Part of a small language model's weights.
Size: 13 layers, width 320, 8 heads of 32, MLP 960 SwiGLU, vocabulary 8192, 21.5M parameters.
Architecture: RMSNorm before each block, no biases in attention or MLP, untied embeddings.
Training: 903M tokens, 6887 steps.
MLP neurons of a small language model. Each row is named by its layer, matrix (gate and up: input weights) and neuron, and shows model dimensions 16-271. Each number is 128 + 24 x the weight over its row's rms, rounded and kept within 0 to 255. Numbers have three digits each. A neuron's up and down rows have the sign that makes its largest values positive.
After each neuron's rows, "fires after" lists the tokens most often just before its 100 highest values on Wikipedia text that the model never trained on. A number after a token or word is its count.

L7.gate185:145096137129104144103143119121150168142122136152109126102087138145116133107116129111108138102129165142109099150056117139092112161155134112127137087125108106084162133113151143100109139099118094157103107112102102173119107142138125092152123128152134157108169099152124110156147117111124138153167124159120153152153115114134130103127101134101136129160158098110147100058104152100161147165183124129140109150104130112129134167140178113143113084104147153123121122116116139111133119121077111149123165123100146169155088154077109110116151127131133153136098119116102134096156087141140107168128102097099163142135165119112126115099141152100170134130137160136140116153135150111137110118159121140134092116103113131198108110086108125095105129141099159152105122098145118146125106077088142
L7.up185:145126127139125135121135103153092142133139157067130145152130131175119139131104134143126148092135138097102105083113129130085092130118099097115102115135101112100120122086113128138156111120166057097103145120142128130137109103141171152153110117074121121120111111108103097097134111125118128113123082134120150156128157096150108092142139086105118128147141091131143101145131162152121160084146144114176121171181135098167095135141159119146105117131132126127126120125153118140129144118116172137121147143139135144137087110150121151152121145123089137091100144176079151193139098144167151142126134149179149092137143177134161105112125139103174131113129145163160134112105128147094126140100125115165105101138171102134142073134139145141159149072153102089148171143076096141166144130127101
fires after: "2" 67, "1" 13

L9.gate751:130095122141116105118161133121134130128157124164119155131144133164116117120136155111092118141121134165176103082138118127159142131139106115132151112145106159206084134093133102160164122125134115105133153173122105112168134123103118160074138117106114122168130153120172134113110082128157127168117112124139130094133148121080130150138124130091151128110100102108195099107127132117113153116159128128150155122091121107121118118113158123111119139111134094146116118114173148128167148101056156097101109127170122108112133154173158124199166081083115121116141125115165173137123073122105121156134110100118118156144142140146158124148144131147097142126055117133109112124079101124125124152102107109136183119152142107125085164138128135165153096126127134117166122135123105127134104126108117
L9.up751:144140114137099088120131144081129131162082142136120155096120150097139123130137114153096154138105128104119144119144120103138175118125130120149118142115155138153147113125126166171143127160143122095132146126101136116131115137131126072123135162129101049105133139111127084103092134110178115160113119144105165146109103135107104163157120130157133157113136117141131152152122143124135124108118068191137157153146127119150155153080154093132123101113156101158081097133074112145152131122136117112126127124101120107160093098157174121156111121137109104130108148119179107114161141113112147108114161077165141125141161101128094141140172114091132165129165157118103138126136177157172107103124110101118102097127142103150141109117095124145137125141109089115152138120147124135089119093170090
fires after: "0" 36, "1" 22, "9" 16, " " 7, "2" 4

L3.gate632:106126144128128072108127127155172101105139126151162157106102117147117171131153125119123142151093086095106122101099177153137139112118147135139168113125123132058092112117125112110140147087140122118134123094111147119146141140122127079116148130177162131123105121116135127138114152136182152120116143092162153129113102092118106165127089136117134131140143130090149139134126100187113111159109191109118130118117149126122100121118160141147101094123182165126138131141150165128127126111142150135118096143102128132171144133134125121107113062153138146150134155149128156124096135123150123109097093146135114140142123149072126117102113159086130113120139140134152127143110104161108093147183123098152153130176140119112134137143136148090135135169104138129157118112142118118109114185114146
L3.up632:143156125093097131124113159150108152117127129136081155155117101090095146130190168152128110128089113107117096099143172122146114107102131176120087105153111128111120163114093121125143128115131105117128106108112113111122162141123126085105147161165097113113125160125158143124119159103194125145138131116125141102110116169068129152095125131095092156124079126100110126136098077126132067108145108121104147134123170131113134099142114084149136107108097161110141134133151154136181152111149095122134142105129139087128148130130140147104102151121133128102139129146173092133130093178127154108132153172093119153131105119166114126089138134104149117119157104129150111136111115149134127126182156127115145146131152136142103171105159123184084128116151123126126157127095093145101153165162116
fires after: " " 35, " the" 27, " S" 8, "Th" 4

L9.gate143:118114118138124135159142137071140131121135080114188095145124132129137112173157152094096116120090142147113087117140104144117141122113133184141110116128062112158108130096134129134138095102136149107111175132140089113152136148103077078100148112150125142119173136125145140176151144109135110096125128146149146132114137132056160178114161138118150156179099134129182159124124129124143141100126107118143141122126170120119092117079119116147128142113140148134158148102062128134128123136130088153090137159125113143132117137129127136181156116153139126114105109109087131105120098089150102113114133119120138153130160146125101095184162120103138145146108121100126122111083108143109100139115159122131136079148157110117089161097180139133142117146163105134156141129130160137133122154084097
L9.up143:151127106145159132140118119119125131126105153140093155100149084123100092105170117138159160120097151137113124113144135130133101125103159135100120113126137139135117140140153118107175149150089092118138111114134124106123182098161081115093136131135126133098131135126095118142166135149108129134117115131145109145092078137115135118102100110122101146147088109108129158122115137136155097128179087099082152142112129094102088157162122144136103102141126168111099148117124142144115076164087135145146120124143160132096105165118171125117128142121131064095120108180142149146126153133100115113134163121133153129135088120144119139092081122101200146139111120132185151103142157124118121095101097138140136111165173133106167117111129119159150129135109167108150143147163163088133133134140130
fires after: " " 67

L9.gate291:102185112093102085106165114142147130114109123162150171169103139154125156124111095164131104132110095142145162171127128106114129135098129130125140105098135123083133127149099137124133095092131153161181136133132103103150118106176143110178111122149177103126126159115131127094138106094134106082145138182137124162122121146115113122089130129115100101106153136089110073108125143135121151187114133137148109128153141117094156147112135100133102113138127122131166160136115148145150083112100091172119097070204154132104153126153124113120122155115145180083157088136107117143174116150114138115066097102123103140130144153142154116139134116131116140136145087157089140182147122135151088101095144168140135103130103143116130112139135109117123135131115168120109097099122131123137133155103083
L9.up291:166150106097163101134157113115153129137117142105079146099125115146131103132067115139133067124124117131136168123126150106105128118118097132125173117088079128094074112127110189137139122109112068120072124122126131120162113102174160137089159124102140092143096135118109136088130129146117143131125140093150104152090145141152108094153154135118144128133129134091125115124124131101138108137088149135191131133143136144144129137148140141073076118162122091087127127149121151114131136108076126114151086125127120132082117129143159124147142155109146144120132136140082092162151089161139135086086128167147135120100134131071147115081105085108120109106115111211105111148147115141128104118124172129155097182136112114125154136127125137124141143105152166160129123108163103118156134144100117
fires after: "|" 20, " |" 18, "–" 18, "1" 12, " " 8

L3.gate61:125159091139089132109121139114144132109157163171140104122157135110077136127154097121088123144132122114124123118103183156122147134116109132119163103140121102120102156081129127082147105097145118129110096130156169117151127141137159136100118144137118116115118155169121124110106124131138127101119116140127140099165114119103143180106135139140122119148144127130118176140109117145140085123119148177137151092146117134097134141132131130135121145165101111133099111129114141107125137176161087134084119117123131190135085096112121142115179145147149171131132066144167118118153121124107126116105157140063145121130151131113130115134121135158177111166098141117106099154126126107096100125132118127145109090124135106105132195135096142157147114131170107144156156148118118144102107170075099
L3.up61:092123153091162108116167149116139109142094116114102160101145072122117147108135125132108101152145148114125129117104125158146105163100181178083136156135123099145149191157140095157153141136146106110101136124121108087113141075141135106108167157116111143144136183104129130122097105051096111160134141135103093050118163105101116144113114158098121134138113114110170127096134139132129090106079090134142127151142129093122098114067124121144110190124162158117146127170154113149171108130082134086142146141102115129160155163143116109138092142112122137143130136117136153148143124095164097124082154143176163156174121110128140124139124138118118164123148159119118098133111100116153148075117114152139107126168155135138146127124163107136138100116076154122118127109124121120116106146160139
fires after: " " 66, " E" 4, "A" 4, " f" 4

L8.gate352:134094099104098140150139168098143113140144111126146150133145151116125136142123104155151157098143066121162122123121119093127086125106105073165115102142115148098116162120124115137135123106139120110107095158128187102170142105135111138105134161081132112120139114125170113144159151117117187100122143125122202115096139073180103113178147102108152110129125144124150114108165137085134123197147105143067116125128146130128143130123102086157092119149111093127144110109132144110131159116110184141106130148104119143138090140159103108139161092115105123109118072165125129160135120113117144136110119154163136163149090108143120131153109160090132081165112123152109165141104182129114139113071120122108098158112136127123145153125143156131169107123155131134145156144129146167122141126107137
L8.up352:147147159136113137114117106133133116110119145124160135190089149133109120129133148146083132099146126120151141082104150090127131135130126117124129096133115160167127100076140177131162178120125147106148125116166123143133172112128149147108114143104075130173128151105162148122139140166154151145147171113089148110119132106132109167111164153130102143078147156146128124125135122131141164097105171171126105131106119110131122129139105121129146134193156141144118075188133184148112151131104159098146120120144122093164110105126170097129154148129168134182140149110102137109146126106122140124104097129156157180128149120122139073141183154130142115153167110173159122134133132144118110150133112163156123102177072093147120127120187120134149151167131146121108145113140076122146110114098124
fires after: " " 41, "1" 18, "9" 10, "0" 4, " Camp" 4, "–" 4

L8.gate694:160086116142127126120138128090187161117099115118145095123093164133163120189140118112108103114114114112114098145107115148123211121128106127117127105123115149076124105125106157135100131156163142081131115135126184090111132160091119157163120111156119107134080106129122084139157133143115169113117149143143114139101107119150114132144170088108112132110130118122116099120132153125132121112129118161094118102119157145096154095102079129130129107103111090139183144102081123129096119161098124135155138114099118137149089127134137115129132129143198150106131129134081127095143131120091142176100161145124123141103134102140124129141143165151118099094111135176120159131157140144130136148138147135099176131114148161135101130135109141123166115172114097113113091144137191147111163133089111
L8.up694:116166165116113156126179125206088135154124108146154162161153102098115150075126116073169110094142067164136133109134156151129085123119160120136090106125113111159102133139091099124145155121135126086094160101129127130134119129120131130093152138140155108134104180131147093141109123091122109113158126130153123097090125132125139121118089109124145120113103164174127146105133130152140160119122139133106111076131099091136129111158118143156113154133121150141146146169082169140108119132144114097124130127107101115129129098136097137115097156096146082161134096112123140090107146114183129149131156097113121134138140061136125151135149088118103153143170154151139114110144109118167150133115145124126151093144120146101101135139172119130172136128169156123081091136141074135122093125153137
fires after: "2" 18, "3" 12, "0" 10, "9" 9, "7" 8, "4" 7

L8.gate44:152134108138141137169116121134153155137124138090153101107169112114129142150117122123165146125120142142129146160123131083156165100080124128098118169135118134141097102122148159119130105159135121176106101154148134139107123129096071116151156141124154136164158132135152127140135124129125161115071095171151141125127109153152143157149138109119088145129137121176143162120118120153131148109199126134072140110111168129169125159096134121113105137137142162084101114101107091088117147164156124180122099120162133119107144156122085108152104101139111116152128157112104122118127136162091131106115136153143139138131113116131084109137129098108174100157138140140136095078135146133171120121120123136134150116122095105132102131164143128074096102156154089180170127136120121097091119111139109
L8.up44:171116147144150129140094144140105122146127125108106065092156128107127092130110099157150117149145111120100086089107140169138127117107113158110124099123156148121141146106121139133106142116091115077109165103116199105126129124157118107144153114164106103130167090135134136149146105145152158139164093083104159170075142123056130154165130115119134158122138147172137122129104117116149123116099135105085168070142127131131124122125120155149121146149102125108118118129082140119133120144152131141085091179110147126066117144088105132150138154120114127135146162134117133121094117130121149123170177138089140180141143150139137172160159096158132132115140124135130122112169116101127131102128133163134106133169123087127099110128112129102128139149139105133106132134156160132134123118149119
fires after: "9" 26, " " 16, "1" 16, "0" 13, " |" 9, "3" 4

L8.gate377:137111126112111118132109190116135087090158127164132155138117085142161133163140084167118117122170134126145161139126143114108133165110179145130144131153132142122094153122136174133145158109103107145167123136136162105112168149110125180107146143108113136137110067135113088125090119105121135118098133146098107148165105129149122150126104154141149136126174108103134093128095154146164115132120152113133097131097074157159122104137146143119137134150135140137146094096174119161079101124116130147126089147096153154129085144136100096082125145046134117138115130132148102087149116109130157121146170096129116130104109142120158128124121161130124176136097121149138155168103142166144114106131106120137121120109119151127125132124124137103088137159103096126153189147127156092091101089163121
L8.up377:168173122114133103117138129131117152073137133106114126151127138116091157129134103090152152128120172118107150122078135112145090133125120105148157143124169103139134081122091085154145151081075148104103148129142167070107152137115158116164092147114131123122110136099111115153101125117134090149143086172115182157116159116129142111134129112104094146144106096114158101131109108115101085147146094112139121118172092164157100131118135126134115144114149092109111136078140127116133142127144109130095138157087172124124133131165145168148164109146107144132063143122162153125124130143104129138123119110155158138120166109121112150116123160134146119132132120094157171173113081130109130176097164156161127103171165153137154119127162112138106128080152110125113135140121115114122157159131131
fires after: " " 36, "0" 12, "1" 11, "9" 11

L9.gate10:129127107128127147141102138134160125077157114162119118105132071153126114167168092133135128121092138141109113201135129122137154103077120087161124131154118137106109145110086139160107162096121127165133106082124094117122108111134130197139130112148060102120125153082120141128130124145149118156150108129140126134106144084081096137136118123135125128121117133106087128082162159153118138141161100134137104148086166158099108144133123145113092108145152147119092152148106130112126143090106126139108128130148089119110120161077085096123126090102107129106069138152130094075099078097160124140139133132066129122100149146127090106131127101121163127122125139148090114146160109117130115126135134086124124096117120146140117176090138146087140146102117088117133133114135137098151132132133125
L9.up10:118144123102180148127100120112102114144129136100115170159136115129110205106113106133151152169155146115141091116114121097162111140065098115109131109108149132121139141101113159099115168099149119144148130137121166142157146151143117172138151123104150100140119148139103129123141109157105145139128103164121159154119184123155119174135151129137071153126121098107119140124177168141137119085133151127148090112140104119137111069122133074171110142118163129125105177137122165099162120155127137133129153125105117141137119150152168150104152128126160144159137121137138143130113105146142116116150135112122139139145069124125161140129160115174104191111103138142128142137103175148135183119090110138112112163134146206120128103136131100149121096127162085177097135127143137119124173116109128
fires after: " " 43, "1" 15, "9" 7, "2" 6, "–" 5

L9.gate71:090148100082130109187113131114131135109133143144171135142167133120171140138118139150096112171175156159152141129119136132143115135158094131124122153148143101109145147083088139148139071143117135109148113132090132095135105120149132122101131119111147135172092152109091140138148128133087162123138102125119184147157158135151139187109174192127120152136130161122119136082130143143127158127081144126144144079178121114148104150135105118125104149150157118152103145116099176143153116123159119131144135094088118132109087127142123117155151102116138151135151083129158099205136082159094121109147132123113169096114153105140136153136122112091150092169108113085115121068114140134121106122130105150105135129120155132159106170109133149147146111149136117127105143160127116164112143150096105
L9.up71:109158143117132137117155101111146157060151129137109136112168102150132165129131126124162115118103136169097097097131134098145125088108168139102090097125115146150112149094123103104135137161121099197095121133112129159159144154103108157122082166163185103104112139143117142151090108133118110126133150136153098133127099139098147166112133089133128111131155131152096139143133119109131149119142120102094119100087124122159130102106151128166161162146131118091144123138120137151089141122083115123145156136129100121105112073093127147131124128119142093123121118090104164105181123138161101120115114133132115135114138132143129164115082136132109089137133121115148138139175152111150098121148125101081120161145181077111147120151155059074126110119118120135100112127126123103147126086115128
fires after: " " 33, "1" 23, "0" 13, "2" 5, " (" 4